config.toml
vocab_size = 8192
activation = "tanh_gelu"
norm = "layernorm"
positions = "learned"
attn_scale = 0.177
tie_embeddings = true
init_std_up = 0.0259
init_out_by_depth = true
optimizer = "muon_variant"
lr = 0.00299
weight_decay = 0.12
final_lr_fraction = 0.0
seq_len = 256
train_tokens = 144800000
MLP neurons of a small language model. Each row is named by its layer, matrix (up: input weights; down: output weights) and neuron, and shows model dimensions 0-191. Each number is 500 + 50 x the weight over its row's rms, rounded and kept within 0 to 999. Numbers have three digits each.
After each neuron's rows, "fires before" lists the tokens most often just after its 100 highest values on Wikipedia text that the model never trained on; "fires after" lists the tokens most often just before its 100 highest values on Wikipedia text that the model never trained on.

L11.up63:476489420552376465478459499475502535418504570556418483508536527627568477535600553551470520562447544534563563521433534553441469468490517533496481511482485491575482435539461507390416534455476600478515539517376467555479471449503501620570481517538518452617462556514455530541478435408502451547479511506475540433504490509452452472446533482541601550487556564456479552473423477447487428495517450596471430481460469480501494577466476620490472513548555513443476471535486511477523516419503477432558434504554499519465497544452439554484487548441531589504422609558500538532407578467563547447
L11.down63:601580472523431493496480552449517514509538452514428513443499568485472512495468379501583461525447456515476469430512516440488493514552557523521428466443471435496556540527527523520480465589568440450559477479515564456472431594517482508564457560491390467403595518466503536499484478506569482519455498521483492438534565472467561527577524521481534611545491479528457386535444484564517440372454566443498524548528517557478540508497550490431553513548490587486431496418506509519541511443504649582575519514537429548493613423467518469486472515455447470565460498480509470376532434509372584508
fires before: "0", "4", "6", "8"
fires after: "9", "0", "1", ",", "8"

L5.up707:518502497525415434385499502512472473475471512569426449572549520492522471473518427499585450544537534540530506443453480490527605528446528558509509567589519462492599452612537497515476357527490475402479508423500511455434490435496511448512459432454495464509503506479427519408589534436504540463503537559589470534448483454507414470442466610446537508545492450523491480491429542511470464447530411588558522492498516519498490561464471514514448551482572491462535548458552586434532555456540537527491487470490464578559457469672480559489384491456483524486532497449565476485553481590623405474
L5.down707:550544459533480447541569428515500521530527479504534424480509534524606457518541366513479565431485522531524454555472509520555471549482568432541421452467460454442482564479443467505542479458521475481477479480555618481462541442473431569442528495532577458471520527510588456473561493433535426405452477476392518578514398472573521471535408511520507592464492591499514506455487601504572476439492416496477529462623467506609528486538532482533513480618481459506485541529470521444557502628590484487448472446550491560420476452520548479496504499543454479574387499448427499577500406526523500568
fires before: " |", ".", ";", "0", "2", "+"
fires after: " ", "–"

L4.up732:504458518524415487476477395558447535508435502590485534402595515522482562433498581494366525511499460533469596521512497540498506569479642515419439504424533467469521488578462520521519474488518520480542499477481413476476604398513522560582442464529531483578415523531465473514462491440474480475526548524595525445448525363405490553543532555543522526600577521524496525476515462519425543575623437492437581462537536522440486462504407502461556454412568481463452535465498527406539483486570476485488502433573580494550592437427466486528461444475491518483505474457468488500544494535482539483
L4.down732:417481521479593504455535480527529554424513554458498614566510565543493452422471398448487565530557479484503502493520544519477488477473495482459556531481580511510562532454584567448441528508395469453429575419469572464458484443503507550572422530489459548432610480487532421523436519489498430496480505599397429517566427560516483403568548513545469571473541503450506477563442493558571485461468487411469442476392562493536536488559492528450527609576463524566430591422478506519459470404507494506504519503444508523505495518547448588535457502486489485557562526601447442522498414500602459511
fires before: "\n", "---|---|---|---|", " a"
fires after: "s", "|---|---|", "|", "---|---|---|---|", "|---|", ")"

L11.up194:496532564549397433479533551515473457451501536465495542480484546520448559556551480544535471531418493505490587467460472520459470580399502445564476470454437435484438476461603505460418462527486547475512544496449459468600528441481490562520526531490623443529521477523512501532448432465489528415497567492443449473487480577472480538470558468615451418425576421476525465521515487485564507567489507557607490414497487436392397570590466619526479456537531476431548529605469515401439491520452566467451495433562536548545548512516491527418495461476552529543571523594516555486456583509474509423
L11.down194:468573545455430432533502512457548518489539426522536563498397557580537490519582427528600493515541490549600470569551468488473594502469547523472462462403480517600546497454452370514534460540529531554504553539495498450541500501504433419537445546452543598510494454500536490490468477390503460597532504405516503448521484559455568574443522470466517575463483515541583473477525478495434498431529445493478450479519519560555486574451472573492417414515446462494456584465529423521534445514530465474481425455550470459468595575485528546465476388398542533599535484531604389474487503511462511459
fires before: "4", "8", "5", "0", "9"
fires after: "9", "0", "3", "7", "4"

L8.up123:480428486545496524538548526488495481452460501411431492468463509528552440423581527519511505482463467556490538524447553433428468486429534581511511584529539495453440403512459498471530564596554644526515470531393498477591492587457557551563404516512466454623537436438465566480516559458421445492529495444484457520402438563476571596544535489453559430482461576507444538561531498574516450526480519625428499504401520467450466576497443535443474416545541431555476529471471536547494487437524514472541553532549512403497571471398452546546467486505523496583472485579482539499481534519474498456
L8.down123:527513442504488522491495502431464497514452491468496510516499497440484517528486526516533498529606459424542504516528508489609401515471497447463504422551430464592543572444530467500405355492463482417510479518495529501416580480513482426508568435483456453389567497543560507587444483534501529496415494574566498498477385497537579495529518574573428586560561545525477464501541543578489437488585474475521483512398521551564447512538494573539541479581529462462513404442557485476593449542422531557466441514514509562423417569579497457462445547504529489586491537458498499450506521538468595372
fires before: "0", "6", "4", "2", "5", "1"
fires after: "9", "0", "2", ",", "1"

L7.up215:533528429571488489508503540391474503456482492464465500517505516517497460540486530505532482531562420549510522495474522380459509480548369492509407541533537509504497457569597495537469568551387564461492486484542504430473540515405502539479585503555444430540532559459523502459520447469456517484520486438466547509522448565582513446529490602470503582487508544531513407448473619496435621500530483473439485376613444390466484495466448420515502498620551484502529579538515516454512525389505444516441574519452516482576497511531420544578543488477543421520539471422561478478520535556556415580
L7.down215:666418471437466476597543522546602553416495435483555528496437475375508512528499480461551489461585551475447438464437534522489553553441553482616463447516472539570449483460509452411540447456569419474475527507547445519532465450469472430517539453456510456497530563534464565568550437459504590439417475450508544492539521481429601485480518591495470518545533609463523471476503528482540506507513424468438447450458539544413468574538534566527487546466496471552528466590439482513450534493530490513489503465493422562499545442565466436527570503436492438579389479580555550503512526592475505477
fires before: " |", " ", "1", "0", "\n"
fires after: " ", " |", "1"

L4.up159:482484488409551434507553537540508540433577536517424506443542499450451379464469449457510422557503433613460572486536478496482578505453589377492552559472506455509508625517480469509511469519501547505510507476530388593440610500490437453509484447466529499489515551614574516511532477446523416438630464494515515456470520466457492409488502551486542471553500478494514455496490501474535543578519436544467429513441504531488465441480555546522462519513444551596496567502503604415563613419512440549505478462545570550514500490420456506522420501514473399590488494509422531520598469509541451553
L4.down159:569376473350554535535557453596517478477392425492525499508491473465621508584502576563507442504548537489534364461452468515490514507494447577549540441448585493610500544547468506519550516536468453543424400397430575514544574466554462535463429517478545471559503424490526470543546542538443434520441492502411494426484458556565520464504475410428553518410532542474519542481465420384506504505489534503423467481471510484517503497516518497486530535591498531569493454500534516535489489505547432571540511520512502456498463555470468528501591494531526431511512470504618557469515443490493435617
fires before: "\n", "al", " A", " "
fires after: " ", "s", ")", "|---|---|", " c", "---|---|---|---|"

L7.up482:517472479525585467501598560560478509497464550381504443558467532594477448486495486418462463463536453619473636410563482497471553484477620456504530493484552416588527456570538435473480505535502531481442481466478485466545494558488350476493417521477532488597567513508541479518495550460521506513500554601495520500509501557505417475502525473565467641472486446472579552563535393519512483508503516556398588556520399501495464465523469464511488492499446552491505495429527479522449538570514465447480485501562503526496490375430465528523447411508563455581471515534493398425573468510453444507
L7.down482:562556497472567523574528523496509542454460458490452486512561423469496615574556477525431382472519515534482598574587527493455488507492592518383488530548572502513546449531576475469543451511523498412497504394520467548468493407518488500469498531455495512563369502409502551496511477478524525563453548516592568476510613399507496453526553477560488462461496499480508512536490548515532518479501481577584445442493617483546504446449540473460514410454463467453468532474457555493601406570531521586549461492541416506467458473449455453477437374520551377556584538561470482453449504486488495520
fires before: ".", "1", "us"
fires after: ".", "ate", "ly", "vers"

L11.up576:475439590559445521471497543503405502489541463504457484483488519453532437449492472458538547482512528490484481485546610519528514497532498400469509507508536548492536460589511577505501502572561483377512539534487404509548531508487509465517555443510436542542494514513459475465585490583512544525469468549618583423596449541507569506407546519486563400581519476439461554413525531502466457516423511490441463493393483470430462618517465389528509494531374638540469504485438444481522517408573504520498449508537432523547521564455441523582392479500481517430561567470529442532439539464594536503
L11.down576:492576437554477509484481497514477422527591598409500435446516520480597482527509567506441473469509461505492461483531466545525460501515546532575480450548497473576479458497522487450451560539496589433503438536525506520483458537556435517531515425398461619518531529553503500565423459553531477413463531463475467543582546521520426582416572541469551471449541561503550380463502508481485472524547466578458575469488553581484577476440526529451460523433521588473356504565457474510449571594511480567459525469423531469578561450585442441477420504480541492418376470476510503439515464428483554557
fires before: "0"
fires after: " ", " ("

L2.up543:497436463432489530515547400391495538415493525548448477434524602495555622517584504480473512561492499529492427567508534453580569529533573515511421460485499505509520539573453500438526535555548547458511508472496460411511446457542412518475407412441551477481469463549441467481534472512417478523560612462596448494488576535456555460504536491560435529490573524478564589501504587469515485566553435492431484460418477454502421513501500478552497492465379499514439516476639493454494578436577466479461520447591562562543500510455501524463475538456495495446565518576383506481526523558588463494
L2.down543:543502458428456499556464460551445574453467501541466537491472542514474588525437541508391494531515510497537470561469457561590522542483505488481509446509534490467442607534532414499506454531512484420402524555472542532474466437509459532567463502513469446542486431553509501497430489433488435437496601475577476509483530432472535450472498461495538560473608591477507581518397534549576474596559482596467481604453470446461497508424535503447504507483493476474508421528477541439585476427551468469528482492529573513537445428462471599503540363602557402450547594446525508523607505566480525388
fires before: "\n", " a", " an"
fires after: "\n", " =", ")"

L11.up161:488465494584544542590534457502440482491593532427461491518514471488554470455447502393503543580560507569452465480476485561549537433555496453549442586545445522452519440531457435455533541432459506466551434496457492561516437509512590551488476486547535594520485474462477491521491528518453597502519453544574492515388481494473483426452446570445528581510470514504546524551448495522497476579436505476445576570358430518585466453499390501531434515434481522484442501553535597508448624500493569371599411381471434582532510570504543499502534493544495493512522548506451554566496544457471499471
L11.down161:526553487466515548483501510424494431582584519464437486498505505497522405452484525488552478433478553443460499489505593481405537566480566465459478467439552513501516477424524599488578560481466546460548618478415441481466546542419459474509471539444493505581419544489492483460455442525479407469513452593497522452403534468476539434542519477461474624486579581483583568517484420580478504466501521509496492528461433480525593535489396512558523476539480549524476462546556518595470530468465526578576545534572478426338573392565502488497503520533580590490494511430441533456521501501435500446
fires before: "9", "8", "0", "5", "3", "th"
fires after: " ", " ("

L11.up418:458382516501485615542510518565514508424456554398463490496440496428553513513474574551587509501464465440503504477501541567478570547445517450501609516597506531525621557527582397543497496477565524516490530538501578442491494430439491599467519516480546472471413464501475429574425575537593502473578493536534532458516543552454414516404472451435515476519453396431507535499524528500482474531424500458405448500483422524485537583441437567534484540486521519479442519534452489505431545399466508485588463503546373550560547550549517570498485530513410422499455517478547429529561539471517506524
L11.down418:452530412463498506550499561443460463451521434478525507544499497597493435540500579542450512513567519499486529551482471540588494422556546557506485453518434474454556535496516489526468515537468496541543555602388472455445504493583466415559559606505471503433450484626564518453413412508526506457498436485573532501445510602462452519367562451524435534551495536505593408526479532464418530417512507601434570500501510504496521570437511596446454452523546447606404462527539590539572480469440505464512565505511516457460547411477458425514492449527529503506426506538486493416459560456480549489
fires before: "9", "8", "0"
fires after: " ", "–", " (", "-"

L4.up760:560474448489503575473510454522532469465515502468512383423527557525505569525522439478478571583534505581515470545484517555456593545448591506478430594412460474562466509523505553523502550501570568518501515561578446467466464492502462508386355516475547535455471555478465505552548524445444486475499557446502536480534510446504596531532575444475502484443432491470495513449426592571440493496567500436432448473380547462464428534530508489572589491496421502501436439467477563399574480449466499561578549435550540452589407471442515502486550455466478516475541528447439398461499539583586501509
L4.down760:529505451403515506546521540484498456443569513528531577486551497409470518527446465483444487566513420529504577638459523524512460494482468570362490437491593523467423557607520546494546514506499479485526476498521471512475410422561480584493462514434497496537626572551475483537528485473460515491456431590524561456548503440428562471416456406486534511474554450411464584505481483479500598548549532536485550573423602448512437506484497501444508531432525465480505487558468606426576484494508530565502457524521469424532521411404482452510493438449472528494557571492486547590575440536524433422
fires before: "\n", " a", " an", "1"
fires after: "\n", " =", ")"

L10.up80:596538428507432459491522461557419483416416489527474482535481529517455556550582450660528495485467490511529563497481612505527501590476511529481491479486471410473495468474455607458457412518518597486537506542480434557530488532483564452462481591480501409606483367479500566568483405428486495519459469521501462518472439549441420563498604488543441399478518512452442496538553492580450517470551528489505477479518517456454425525536534625587566460574521488518508435437646519452494482493483501446529488422449484519515557437463523553517486472482578530572479467556478502489486555568466539492
L10.down80:510454514428533367503454415444453541541528450619485549602439549522497524550522462504574429490526512512531566515456483522504556474402555513432491417522468464585609474587427482532454444498445509455510542465556528465501526458504547505470457467429496520493505492511495501503474439599569491564552434549550551428460445496472533464534560588511598542435533461473553367523474551487549512401395467526514468567473523517437580429503475563462515456529441434507561450499483483583422563440560486595548521534538503482503539558603473425428486552525512457503476477537481456561485486514463564397
fires before: "0", "1", "2", "6", "8", "4"
fires after: ",", "0", "8", "5", "1", "2"